{"num_attention_heads": 4, "norm_eps": 1e-05, "attn_scale": 0.125, "init": "trunc", "init_std_o": 0.0, "init_std_up": 0.0263, "learning_rate": 0.0012, "lr_mult_up": 1.06, "lr_head": 0.00273, "schedule": "wsd", "final_lr_fraction": 0.1, "doc_mask": true}
MLP neurons of a small language model. Each row is named by its layer, matrix (gate and up: input weights; down: output weights) and neuron, and shows model dimensions 48-239. Each number is 500 + 25 x the weight over its row's rms, rounded and kept within 0 to 999. Numbers have three digits each. A neuron's up and down rows have the sign that makes its largest values positive.
After each neuron's rows, "fires after" lists the tokens most often just before its 100 highest values on Wikipedia text that the model never trained on; "fires before" lists the tokens most often just after its 100 highest values on Wikipedia text that the model never trained on.

L4.gate145:476515443455454509490523491482527512493508458488503486504465505480477493501498489518511530521487453519501527535508544512467533502545489529469507513471559459483491507540498497436495487509477476445477507498544467511488537501464505520510491516538479520475490477497509534514457513509465494439484521473527491445438517500496493527495497521521488535504498548558507478495464484510466496502499458531465494517525514480527482514469549493503531504549491491467534493517511509526515482522514551490497516491506540483450491462503469504485461524471504515468487487492509509494523506494527497489
L4.up145:447518524473447539493498472505523481510499487484514501522463537551484525453495476497467501473493498521511502558488495505510536508505520487494506501536489516495486523549441505510487498527520501483487492523533503522444485500503505451500480492499513506434480481457524507479524514497497488501472496477503488497500492467513489529488525484537540505531493560460524542532478519475466515536534475502492501515531543470514541533439512522507559543474461480534513539557482516501533518502506519538512506425477523483493548499501510488500521492501503511486507507469513502498483510522510488509
L4.down145:550469521498496483483493496498465468518502497519497465464500542508505510439471515474506519528530518505513457527546490506506508504505507517479490504514526481485503519500520420513523518435545521525569487525466497526462465500487489453485490517458502504487455509495528514486515507496509520538493460507491524464534530503470570477528520490510508488489516529496468490474479505524481494467527527492497518484521492519472526522514500482472515506473454526488518468541478493425533544491494479501501513491495502502492525506500526478517522514506540516518454470465495486530499521521519479525
fires after: " ", "9", ".", "0", ","
fires before: ",", "0", "%", "1", "8"

L2.gate611:520460549495510538464516512454534516521460500527522457446512480495508511511463479541540506483527524532488484484486498478483490517512501511532523490499533595511510515521508477472495494460517487456463511431511466503512487488449507512468504488485521476480537545526491522500508477506482475533496514477528487451515502514516446531449509502477544504470478505527473498532472479529496494515482473523520494526487502518524499531530538496506457514532523493488491470511505532480502485495486551511504500523487472492491502479523497514500486491519517489495517481567509505498518509511543533482
L2.up611:498517512468486428514534544492459501506532487526477527493492518467501478499489490469532498535447487510507494498480483475500495512497466513516520499554488504493490508518516485471482479471513519499520496471491530484532503536479482516506569532499496531470441510496527474567453531489466509444516520479499514514506497485475508428524538524525483495481476508486564513496512488485515522505488480473501535518494485483508531463473526503496511526481492517514485542486525467502456484509494474573495503508536510494502500476494498526500496505490455532519498484443489523470490502461526488518
L2.down611:488478496525562545497450499483520549485520463519500515473486504503497517580509462558502512535551490513486520478507508534467489480480512477519489503459498524479484495523486494490501568485525545474498511532496505512519480496492530555494491506465498470474533564508471543465505497498494499540487498485480443490472492486506500541479488554498473491478472485524474499497490487469527459522460479494517492531506471539548508543546456525499477483520512488490480421496481534556478514504487512492491505553523508497474507474526497502476497488497472463478513507474522537507490494566496525491
fires after: "In", " in", " In", "4", "0"
fires before: " ", ","

L4.gate695:545446497497481517495490446502530476422528500492466506495498500524477441493520487496503538532533493446488477480506482489445513498502472509501508490471477502469498513496586518522484459509476452474510556476543482509479498491495487530499506526540577503483482508461476474516506494522510509474537523502543531479506502512523521496532540518534533504463537492510525502501487530498488499509541496513507486546514522484490507517500521535525509481506562465461516468483518499518515528508498521457461469549527527534533474492528474511528502525458490517479509506493507482515526519463516499495
L4.up695:526496483496421499488486488463472503464488496534503532524513527450542503513513522523498511513459519494482472434516495515515511460535500502524502466487474530486502527475523499531445477527477509482538515497500485478493513472487497525463477495497508492474540497547492486490460481507492520488483494509537523492489486512475473483498478514503512510475475517507499521548496509521477477518509522473538504491440508457443550490497509497501482519547524536456518526470498561477536451489504522518499505536503555509490421511509507485517481493475512510486510511499516519500507537499505534475
L4.down695:488509525481497493516485504495504521506519487480531533523463511509477523514526545531469493492437520501428495500477528506461527478525534529507483490502496485463474529485478488496484474509478514520497527526519514515471491429501457484554508472483528505474483495548502474504448467510500486518495503470514551508506520466495454499519489484523483536487510523498517519547445501444479491492485487494529474500468541458505532509500488486479448518497515456505493488477486518543503486519532475498519516541502517476524499477497510449494492492480510491492497529500483517468484488592513494468
fires after: ".", ",", "0"
fires before: "0", "%", " |", "6", "5", "7"

L3.gate345:526546465528438490498514553484539496555452506517511502492535507503540508503503501492539537501496456448485554520499484483462504538526506476512511516491518530525491512502515486490486517508522493515481496463492520517494523463536428520499500502517469477495508474511486521496481474505512490474495491512495490529479548478503454489471504511503571515483472540490482453493502555516492493495478475543528497510502487490518508489525507506521524474549442504521477515491504533492520509493503500505458485489488507514485491492481464457528531510482482505509518511512509483491485505523473498513
L3.up345:517529485480452474501514521520511474506486489511527517511452542505562525519545505475513525492498436462501484497500485489499517514471490457526447491487507492484510505514528462538494483503517507525471504463470513461516495481531483475487526472496466517515466449517443503503509466477521496512432512492506474524463516445479465499510490510490517517508503495468504477533538489518479478488459483467478507555487495520499514506471473511498542482560452498508494523459519490474479504496522486488480504475467502464532509474505500453503511531536522491487479540465517469494513504497510503527
L3.down345:501490518549573485453494502514494495496512508509514494524516512473441477365520485540485483486498497519488483488537492496471517457499501502524523469512513544450525502494439548467531500474480500479515508492529502527502524497487483493535515467502543486485521558512537489476511488506497476496501463511535524482510472520492477503517496445473466482488509519495474545478505478488479492504493535515538489489480469479488500537514482493519480479467524495528529505482478485503505504492505536489535490502507477512506458503490480536479499496500489510515502476515497522492517501536512484487
fires after: ".", "8", "2", "9", "3"
fires before: " |", "%"

L3.gate550:533475448484510528514489503427550498491510501486483480521443515465479481510512507509537504479494528462532473545466507557508475487547472530497530484514493551462530508518485509534477497453501482539507489469506516525482494525536476505529536522522534476493485475501484543524506508502492543479508524478517505501456503537500494454514543534517514522465464510510512460477528525515526476521490501517466483546495488534481470507496491511528474472480489490505495487527457498498537424503551489507519529528459531542533495518536513456482520473465502468513496497483493485503488511495500452481
L3.up550:490468547513512507533526494466489527500518509527508445529509448527535524496462493540494541501476508491502493490482447527517488475514476460533538506507493506507481471490491511506458516457494496505531540506493521468509470524537508539449529448453539542548478519535455506490467476474566498476481516523470492452472505484511506440513461507490455488491478482500511507516502511521491517513502527470554504521489479480486510471571558533477572483494537516487498518511520500508491474538430516508534455488516501473489512473502496517502542538494458533480483498475479517514519494480514517503
L3.down550:461434506523438483523457517479515445470493502490516495513551501519482505490436479513485528487505493526514526515499505451530522494532470536465488480464472490467472496514494535507460476501506505483532534520480493503456486512471465450511534476515510503525475511501504456510456493487524497526454531522474504493488546533473506499434519461486536520493519473511532512498498504487521511475473489482524499520540489507503506480502483522492489507460450472518472524534486493531480531527532476496473526526520488495468515546511499485475521502506493494535510549482510516482480538515495530511
fires after: ",", "0", "7", "4"
fires before: "0", "8", "5", "7", "4"

L4.gate346:479526499452511508534506437515531499498473460499518484539509475499495524494530469536478532505496545451482496540492489483465498509481486473499473497484501501489536453513530499533486428473525514509501528493487504527493487505521466517471524460470540568507483511477466532495494483465484553456532540515485475505463515476475508494504516535501524468502536455518509487502520513481482513462545517549497484477451505477480520509504504528486531529512550488507473461509518510520533487526453524512450464539488529479520523510495483532516522537487496525495515508503488482505461533483544504532
L4.up346:522503533554476514526516513497444489461528524484471492498542482481528504504503524489494478539433493494496473479518501494558480494562475500501515504460508546495526524512514482510447498496520494518471560438486478483440500519493495535527482487512502497439504539544447518521493487464448523508506535512510519512507508514518515494501507506546493517447527498468491535515491524496487477492439503470518524486480481498487544494507501529520495515494508523467545549533561521488511450498468475492499510500521477505474500499507486517509506506442489526506514501504499472508575501508467508515
L4.down346:498506507495440480484476502468515527483496514519529519470524500525530486526511477515511528493472469463477504517457489499501484496510517490483511518492455496452505485471533493479506489489487479503519536533526464510483460531516510497479517411485531485489510465509520491524438450516511498508500472490539525543508551529495475459510524450521506526483510487503516506510465495487484527463475491507557538529486494454538494520491504528455495484443502500520497491541481549512490467500472523469501547515518519485498536523471498468466498489472483514535483508503489518520487516572496473502
fires after: ",", ":", "0", "′"
fires before: "0", "5"

L3.gate307:505466462513514540467492544512478494478485506496490508477502500452493471499502484538509507513500517486540499498527498522502507468509499549489475518459517540507482494498530492454485540494500504470494505485529500532453498518487501506528511499499530462485510461489467512506440531540513505511463519544489439532528499495523453522514432505511517525489507547469479493517485479474511467495479504471508505505553509478484533491470489545533453467501513487535508518465504495501503447482481500542490490471469518500480490441512510520526461522528471492508523500555506513527496537474557464517
L3.up307:499475536522500465518460512470500463498497525468480488468520479461515500476520478510490440520479534518487484460527501548535488492513530466510477471495523507546444495509511487510471523533491519504522476494513498504456505508523486497495503451489552466513463550487519487527482493477516495478490486519541522527537517501491518480493509460526534532508484486522506495533514503478506538488494496497490521482487525511465500503474489495479484472526486522538491503531545465498455486522508549517500594476530471509489528485505481528493471511523517517484514536512508501526497526500547490521
L3.down307:496522568517528462491531468510544516517507489501498516511526511510497490447530513473495529474521495505478474528493503448469535466474496490506545495512496444498501497514488479517486487474496475510481491492536497531519468472488541498483507513464514527547462544483445529476488514541493498494548446491488503486501494460528532483489486521504500535502506448552496520499484421468460466494455442517471477501458494515530526519503500451545539505465470507482527541535481520521497519490511517515517542514489505524461476483473502483470517467486504490516524535480521499495506496570485510508
fires after: " in", "In", "1", " In", "0", "9"
fires before: " ", ","

L2.gate580:500462508490518538508543485517468472495508475523515477542559519523446483507474495545510501508497488497504486503495521481509477491531521491513475506489472530478521502522495484506534511487498507520499442494551532520551498511475512508530443493486491504488503526484499508422527526501525488517490489502484489463538479466519511507505509502502523527488509497497466516495520467498487515518518479546475476498507515450525510479521475474522454508519483525478506508567509487490527482529478505547497493467509484523493510552486500516484477439452497469520563527508524509459533483509504540497
L2.up580:458536526544546518500476512514510486488492490507516476478501477472511508477494478487522494565481510533505501470525496564514494487479512502502523529498491512539469520519520494492523515516551507432459507475495527448522502497481500517471492505506492511484448526517511489495459459485513468490491506502468481482485482475484508461497528481521494518496481546508560515532489484459478521510506475541534459454501478501539482502490536502505461486577503525479485521503508492515507484494520518528495546510523480492540519507464516534492484491483440500551492516498556489468512519513533515489
L2.down580:511495491523502461487491539505489500539492507519483529578447528496476497491480489510466506462524516486491466483427512469505531464504515510506513506520495470503445471526469529480485501547486497510506487489525540547469485493499527496503523525535501493475497472504489503488468479539467476524512526524543483521466480510502534514478487541496485509518521505491489506484501435497497513472480489505523490496476515485464489503499442496521511504466449498515498478468508502486442495502505487530528462513493522485482523448501474524488470506562538498496491520491476472560485510607525491515
fires after: " in", "In", " In", "1"
fires before: " ", ",", " the"

L2.gate409:487544445502484534473496531522530520489480498518483533478483479539525495485482526476533493506523412462494524504507503493492534481533486535498525486503532537488512536457515518413484504493549471481494509460535494528513493496527474499513502542475484480542489509518498530505525537522510467516515517522529488507465478520541469488505511505527508508521503516477470509486502508529518470483508459516544547497536516512542474477495486529501486480488448485486454500510460500527498469476475479480492485488499568503484512493529463483504517550518502489485472531475491490519507466517478487499
L2.up409:498502469494470543520512544530500503515480462495495517514454456517559519494510499493515473492466427457489493535533500475498513490509519493473515490491504437530543518440493507477496500581523506524474526490519501497541480448537498496519498484494495469514552501487468483513477530542521499518519490544536500500520487511482493484522512488476512508513511481529431485557487500500501449504490480532518522533529489522497467482475523562535528517450510474472490511446475524491513514506500449492469501456497497491490495493530508437491510533512541489460507517491496522518499439496484517500
L2.down409:526494500520510447487528482509469480515510553519517500513491499478507488426500461506480528462491555506502487494482543505491492484515431495507528506525489486502461486538483523526493506517475487481523505530516512512503557490496474510458502490522492491478529469502539513547514541486483477556474515467485487525502490489496534487510520465533473436473555518508521470493481504505463578490499485499556495492492506480502507485491509484462500509484516495512496488488495492460518505469513521517520509537483482511544502546483460525510491494494496535485519459537445513494484505516491474494
fires after: ".", "3", "4", "5", "6"
fires before: "0", " |", ".", "%", "7", "8"

L3.gate271:527492475507497544504552470516543447491486495476481454509478495496498502465534496485505514499478520507475521489523508500471488504495490513496497539484485516418472506496518465523478494491494499494497489501500490497482507493498473481506484483497460509513448505479525499493497472494497444493468512488512553473518524494554536484489517560501491510513446511518555442505487521515473524478527509462495501474505516447450508517474550505503494515546500492518464524541485514538530436509513531520494554528454540501501493498512499490465498496490504510553515478486559525517532489470457510526
L3.up271:516515472515484523529560505534506494517517479505521477503551484479484459506504512495515471468477493464465523496525515463472510480517524501517496496548496510479503524539492489516490532510504458494487499500517500515518506507493516454506522483511456507534449519495540546528478458508496527507500498536510522456513539540557514466525542507474494518489517494509526514531497519495474492488537563516534540503515534439440508503487505470507484528500449436512470511476527499521490509489517476561529520530480525498512486481482497515505481518491494498517521500490519527506515450514458504505
L3.down271:539525515512479503484485517524472496490549498517465478495529461490472490419523528499510501461509469449505509513482492440513500472476527508513485502514508482564497509525542523491484536492516478466500485476512488469484487503506498489544467510520449471509482464513527497517529482506491469482489470492470542530519544506497504435457467455508481522456508512475534507485475492487467525521460486488512451492501516504528512485463529530539511513484487486506490535488484508482482525507540454531510473558552505512498482498504487523472512489479500482527533520498473512508490505521485530515
fires after: ".", " |", "0", "1"
fires before: " |", "%", " (−", "1", "6", ")"

L4.gate39:532548464512491466547493500462515502500518487478499503516498478491502527508490481473512521528488487492481498503492494497488500498469499482505485524470504486471512497513524503502498514505523535496532531448510517513515483491519455484529512525509554471508464485489450535446465510501496424487484529510486556478532497525468446452500470524524541489523520521513502471458515550526494458487531465461500512528534529491514475516500532520506518487530496457484523531498514502511523481543489515448539464537467491454530516524542506516515541451479518467490479506494465493515519539460524473508
L4.up39:524484527495429486517560485474485531586489467544522509491502499513527436491464472508489503516466505514523488580509480520507485505503518452493519498512492474536541502511506529499559434445518479476490517498522503468510466499530509476492543492500518492485467512534482511458455480475558499493563484492499513525486554494483478496499510491478486478486502517489478558487488528531474493506501468475504501498485527475547497505503472508511494492471498513527522516528512545484523505518531498523534496517489457476501526494491504518479526492497498484476495507495508507475503501481491499515
L4.down39:524505519501487515486456507506510468503521581507504467499508518489468509468527529527512511504495482512482518526500435502516537517501468517485538510519508492518515481454474513518478453465544523502536539511532477497507513502473494522467491478474504503507476503531468493509478511495460523488516467489493511487493481522470542478467481476474514525540518506493520508470489540484477483495505488526548481516462509460500516485473449466458509518529509511495490504495474510493464471495484511515510458498462469468485473493473438487483474483494487521557514507502502508509498502566512502491
fires after: " $", "1", "0", ".", "3", ","
fires before: "0", ".", " million", ",", "5", "1"

L2.gate671:571536507552489448502502528419516500492443508462514466480495524510500499509462499538523517490510504507526512502495513490510527541518501520490489487495497543445522481479513492437499521462502512500490475472490453527530522477511442513505506522518526467509455482493476500472469504505506483474489493535527538523481514521537488546475529523474480500476459478477506528506497521497527475522505491480495530517481482483536519535471460572490467503508512508520525511488522504497495512491509518507494474519476529483477482470539522519515513521493508510466442479513500480503490543499485493497
L2.up671:550505551536497492526534491526496524468515540488490473486494492450501486503521512542513504473553512526515520523496509515525500499520556506482478517534548518509523477505470509473508515467528503513495486543503488499518502488527495527516494552501509468482495497496478470483531479562524470488547481483521532545493479572559504490518536486522466484493509488497491531509506494502514520494511491485463509543446498469560521505491487533487491461500499511518469521505486494526447523428495520518474508495524496501511519492492515535531510504468573505490471455494476514507471510486492498500
L2.down671:449526496444521515492512448539518485552504491506497507442510551472497516392512485510465521526504478531482475522516531517510502506483498496496518512515480469550492544505505499517492495522499486510504531505534532498457496538493550493482475483466475521457525509514504519500509482499484531544482495482479506491516524458478507489488531456530526519500513495508495497524511497473502518494490493506494513497504480503494479475504520461506489489510480510466476533505499530455512519494492456473501535448512472489510504556472524498481496488510503451542527476498487519461499470529524500512
fires after: "2", "1", "0", "8", "6", "9"
fires before: ",", ".", " and"

L3.gate264:502521496479525504491519448532517477508515472548505512478486507505450494513534513499491522522489478584529507479492496512505461467483496517516493494506546515492494479510490505491518515472481512451546476496463493488494512488515508514472494521471551481468477520488478453464490511508469490485478500515452505524484488440492473541491492554514528494473497520480483514490479442508460504507454479466463523504532508460493486493535487510460478483522521497499466488497479450497504488496455514500521534451470494441530520475474490513522464507509481503503453510546498499482510512453525503512
L3.up264:490529518501498509503485506505507507532519482508498440485479500522508471540501515497482502524495467516467492526479511521525472461495474466518506514483517508520483509500527529519502489511542505519529491511468515497550521526535495497507540531486530515506431494490518497505447480447490506417486519485497458521499506501483547468458486526519489566441503541505498515505497490468479504491476479478501481498516498451489513509527512470463543502537547497525495494523496505502494489502493499528524551506447523472537514450469494514478488506513490465504461495502493554511467496478537539501
L3.down264:531515524528527505506494500503553574519507476495506494539496499525500488367508522511489526512502500513514477500550493488472470480496490504480490502476511487543449498499514550515542488516561534487490487501492520488513467519511530487514529521508521512531455489481518479523490498515518483469553521469483476534483525485527531467475528501475514559449491510528462501470511475473455511533492463517510505498458487501508504544489494470511523510494496522531497479528497476524485507473484531523565453530480472509497464468478513521479507481480497508487479500511519473500496534568508515495
fires after: "In", "1", " in", "2", "5", " In"
fires before: " ", ","

L4.gate96:534560500521505504489495494477515508501448479476513502515457500560468503509525511525493495488550548494452491514497512488528509504475495500472443460468501478461481533487477481507500457520472495507503486486481466506463472445549450489542477520458480485507496475495513505543479550491528530475520504503509552503549506489512515514485474524516550517485531578475521527475496497493489459486476469505502505490496551509502533523497522531518505454534541479514470508479484519546531538545526549519473520493514504518499483497476504505506540510543541555540472454502501555485489506487529482506
L4.up96:471495475505493507464473527477503522452471442514507492510481461465487519526505488549523483448523551498477474490506494504523489538496497520485458475489516487460463506519493481500449442533490482459500515465472475520509460489529463526499501539525481487505441474492540492505475534474524491540522554507547519498504531528473539501500507512470503482476490511468506469528490492500476518512491465506504543516507544471460513507510521559530494478509526506482547535470507501524514463519516542502522513513524507523479524484492511459485484514528511506513517479493527498465505478515567495517
L4.down96:537481529502497547512516543496524463521519491503501523512510476506478492387549541518480516521486518461473487555481473460487502509501504497545508484477507492510497534529499489499457476512462516521492516491508500461455522490551476482520526477505519510521447496473484508521489524501494509503479524489521530488519479513511464518526483461480461503488528546465547522496495481492517484481521511443523494495487434498502552499481503503452494516535498499551504468510518530519490507530484492525531469493486513484525507459511533456498493461486521542486505497513456517489526515515458467503
fires after: "."
fires before: " |", "%", "6", ")", "8"

L4.gate116:515464479539472490484506503500487497497519487496499460514474509482464438525519483458476521476522470462535464506498483488545496481560461502473514462503469488470483490477508520529503496524484474495564530496513478469506461482476462478496473510490499485538506493450466507469503522533505455529479495527510548463481529522507528460524514513486543494449471515493530485506467503515475497483526459457551541484491553478527556478488506496503469509522552493498519499482463496496528525515509510468501514504494523525516484507494497523508455478523471486486520522458513534497490532501474537475
L4.up116:489526496462490534523486544468554494509491500548462505495490472541461503501465508517480480508487520513505506495494532500509480480494468503500516494522504491473499477524540496492489473476546499461487501460532517514462490542521508533492583532527477511514465478483483462489504516467479519503522528494504479499463495542466493487481546510489515526508514474534515470494489494508520537498524506522538492549497531498455475473449492579511440492467461482496536468469510517471495479458492489496464486500518480472487492490498494461488494508530505527532482534438478529517490486498542473453
L4.down116:490512513527471536515514484488503489476457498502497480476513512518465506615483576521506525491484512501465453513512498459473501522517476500514503475502498505489511466499531496508529445519460495498491526472501490509507539498497517494520493507469499500506513513483500497447477576500507514495507490473542522544480481497517496482497466515486523437489517506471499504477517508485476474461506472476518526497532496516491488497491482510475464505522498506507503527477501566518462520489496488512538468439533491533506505479488457503487507507471493511563520485481460475460489493451518488518
fires after: ".", "8", "4", "3", "9", "2"
fires before: "%", "0", " |", ".", " (", " (−"

L4.gate596:502521494536464473536502489503499508494461543498470501480489463472482454515490509519500501468496473492513523526508511476491479453458493511491504490507524505466516506506524499460473532486495504512538506507484522497535501491524507508485459510508481559458469524508424491468527517491481499520456501569498518486512507495536513501491466561494482469468485525483496463508522483459529502494504498489507522504496537517500485515502492530449473567525506526496524483488527539518484458514525524470490446560496508494470486450496475515466519515509499487515477464544511509511500530504467521502
L4.up596:504486502472495479520527474487505487534497545458500484496519522488528478505497502549495536471520490474537511531483516541516504471455511507480470527500536488501526534464504484480432578502468535521498487469473550491516528474523520511484489480498499529457473501497490503508470488503525463518473502493501527512455537506487482454505523523549489495500514494527504481529586498478496519512502497515517528514467519471549490523496522554528522533499489525517477490479504528547486520487511589482497499504490481500503513449441489503501489531499519544508514471483547525492473472494469501515
L4.down596:499539515474504505500519467484522522504492494502507466469499489508495488387505519513500483495513476476504486490485519495497506498474513518483507480487485454512480520478543485459478489464493476483508523526526511522475473508502511524526531442469535499460516555483512500521515512500488486506506478492455458493448509471524483463460505479517490502477523493454500522519544512494481560481502469503518469529504521491502433433494513504492511509519463508529502526486506536474462544497493490483493460512555520467506483473485477492493506525477513459547511533443500532519527510510513494500
fires after: "7", "4", "9", "8", "0", "6"
fires before: ",", "–", " to", ")", "),", "."

L3.gate406:494449475508423469485495534505527511545521485505475506476477487507556514533543496541535523508471466496486519468506455470451487496498499483481476453489509519516529509528507498508509511498513492498521509489441495463518455519485523480504497494495472501487488486481475485534453469499528516480511521506515468505510522512462502493465498515534528501528525567527496476520481504510474465518514470509521539470519535482546507514505477520475535509527509462543513494480548532532469511522507498505458547472484542497495507521510501515472498500473495469504506506422494455516535529505491490489
L3.up406:526514503519447497505532457468534488508498517536517514530469479500481491495520458438526532458475500475529510540509490459482496467496474481487529502521508489471486500494479517535485498504480503514491473491481529452493488499522486490554496524491480525538451474474507484516499465483488468515448510535488498439519561525510474510479527527543502466495489493496509465503499476466492538445508532428495517471464535515502467512547494523509534522525507482492496477482488490490481506502465539485501452529484531509526512483496515463499506461518462534502482456471496517485465497484486501495
L3.down406:508473501504526480468478510519517498489502510485516524530506532460496511474457492524456503490458473513497506501462470470501517488469498554544503511493551511526554513538508491470511529535487480458478534454476524508467466486496474512492492488533514491498470486490500475549480457493466521477518551512511486515517478504488523468514521428499487512458519504511476519467467477465494505483508499527502510474485500467494490558538494548528488474486502495504537500495506484481473518497460501484507507545494548485486463497459518499508493529534507477509496458479505538463471546504524477517
fires after: ".", "2", "4", "3", "8"
fires before: "%", " |"

L2.gate254:523475486501503523503515461501459486483440484517508473523521514516486474522456502531514518479503489489487465514479483440515511490535469535494489493421502512468544530510474489489490505520495512493500507474548441514509496466502517492497471511496479468522533498471501500447517545484479512457515484527525483486486484510486465527492485517487535458486508506518473550509486538500507481510517483492499510487487521501455548532491479554453517539521478455488522491485486534506498531515502482531482527478459519522505478473475524474531494537503546554512516489505545523491509487490483498515
L2.up254:489514416482467497534481560492492519508480495484476509502492499533503494505494493476511479527432542487494548497516554488464464540438490479501486470503504498467503493466538497526473553516535522498463479506480513479449514497531453520484487540510529478454497457495530492545477473464512475502458494520493562515530488483520479446511509502497497471521480507528535510470499471513493531482483476512544522515515491493510488512525534494486455474535513532481471517482543481523501475490496525487497463522504494503478462521502501460507528453532481511489481490498481467470490520493505510484
L2.down254:506488492500516501511468495525531521471459441503506475510499512522493464594484498509511507459492483504487492472492465443508546488469543481507525519467513525492488506511487504491473470559495501515529531504579481559498510499516477485461519460495512521493500496473472528485503524512490496464520510499551498505495498531501471519486488537497500505462516501525510501551462493530502508460518505486536506494526455526497496505488438540465477469519497492536461466505513515520500425529530467537534494510452528494510480480485490492496498499514494489517512501486498515478477470472504491496
fires after: ".", "9", " the"
fires before: " |", ")", "8", "1", "%", " (−"

L3.gate346:465508487547516501524482519472509495447502480517482497547542467520444486515504504459505479484525499478520473490504534489493510511522516512503493498498515525473471467479515504498541498473496516480491537455523499504571471535493493544543519495501501520471469528507513553470506557516528534550487503469492524504525503505512526523487540523533447506520447513475543497511512462514479452535495447479475494482533505544513540509481504510518505502523488520536535509489481443515553459511479534520529472526480521497488528487517490527458511489515503501498527504559477523487528500463491510516
L3.up346:449503508530527516520485489475509470474500503500501480514538457569440504518500490472532489474503544464553492485485517517506493532482535482516520480510524495521469481513512508524483527454527520476488514490495471483501501526513501518575490486517519521478470557494521525497500536493513529551459493448521542517502495496502506525506548509526473496498455483457553494519507485487461495531510471470504487494546518525463540524478524518522472483517509527511506489464511434538521445503469521508517474553498517496526539499487504510458508499521501546490544490497471500462505510494489477493
L3.down346:490483521504522526463486536465513517503459479521487501536518462523518471334508459501515479493506457509468538499527498485515479438527502491541504519509513502520479505480488465495516499485484493518502504511509502519429502475467541508500517492456526527457526520489501513501493473494509477517514513483517475498485486499516505500508511439522499525490518492493511472494492499503497449493478492478489449493468469504517504535515552471483498477513491480488491490545527500514485485496494541476485493539519491487493475480476491494533478508503454496533508502512485498499485504550514478459
fires after: "In", " (", " in", " In"
fires before: " ", "ch", "ne"

L4.gate295:505546519539510490548471502483509504472464538527493487513549498527509513520464476555518518509527497473475480500502492503490529479509470506512497490492547475481465477498512475454470515457519484499557487472480480499528448482474474508462458480479476511506414549487486501481468494526455475503505527456490503487466499499477517517483504514481498472546472463524502495512555523488537506502482497551482480484480528491488496530523489475537452508484450489504544515480533522519479479520476536515467514493494504489487510498516484524478519504503514559562498526507562514514523495489482530550
L4.up295:493511531526542472490499491479505483499496505490520450522515468543471502489465488530531545466504517507484560526526483498472505451503496479495521497513502487501517517501494481502457515502475529530540462503478515470576530497464499510520485486504508508525502454426495484469478458509529503476486516526540517462506496483441514547493474503468502516442454501477471559492453455510464522495472510493501500543487500498501504543532489514487497483494473571500495519527535512512501479466464539489483510453475450534518457444517490451493466521500465518455519473500521548481494504485478504467
L4.down295:491528496525481537537486485482502518516476524493484528513466464519503491456546539492489504523441506505536479497498504449479452474499489525503477505541496497456485501492527499491530459508497517480535521486526520560494473499505488521539501454488461577478493485509508500517535522493457471511523473519476465504506508509483457531545506525531486504480540493481498488511492487457538490494521514487520472484531507499504479511479495505460494496497476477527508532496546504459479519501532474530513518500526503477445515503483508505515496487508506526524546486499493540546504529515545499461
fires after: "2", "1", "8", "0", "4"
fires before: ",", "–"

L3.gate310:479455495485477478497517548456484511491536529525494514471499536461494486483485470537512544522486494477505470527509492450491453517493482520510522494467519534430528538513497495440498497501484487521553499508474529495495473558450500499506544491508521520492466524491486495521488482502479536493469561531475451518489471493503520481518465517520489505490476475491518566498520501471541521493492482523529519519498477517501494519520498564496500510482519517505509500549499509532528491498480531513488493543475497541466484457473509491463509489470452511482519471497506474494469490509503510472
L3.up310:512503590554536481505545518463515476476495555510562504481505531484527515471472500493509469511527551507455464478497497489521474484486491479495497499522477529504507513498492486503382511485500467469527503492500486486482487470502548499488508489467514487463514508483476491510522497503515451541507446477500578493479499499489499534556524511479486451494428502501496513497492479513499512496532452496477488491496498534527477518522509468524511490499546536508513518502539487498464518509487503504520510470503548520509463468482508471473502466509525536465526476502502516524517523486487479490
L3.down310:521508490539487477519501502480496479493463472500499511473542487505475484488477464525492528499511548491531484509508512477530502492499526481509462510497522493502492504520524469513486461521498491492533499514483491513486509513491532543489480473484478502497494574468449517477475530488494506517490480514475483499481530442497510497506510535461523476482530506505440523488525532444535486548514473487490490540488512510500468509492483487509514512511473477529485527476549514506462526513512477518529497482493501523456493495479446481510496508490478519494547495458470484459532548552508499510
fires after: "6", "9", "4", "8", "7", "0"
fires before: ",", ".", " to", "–", " and"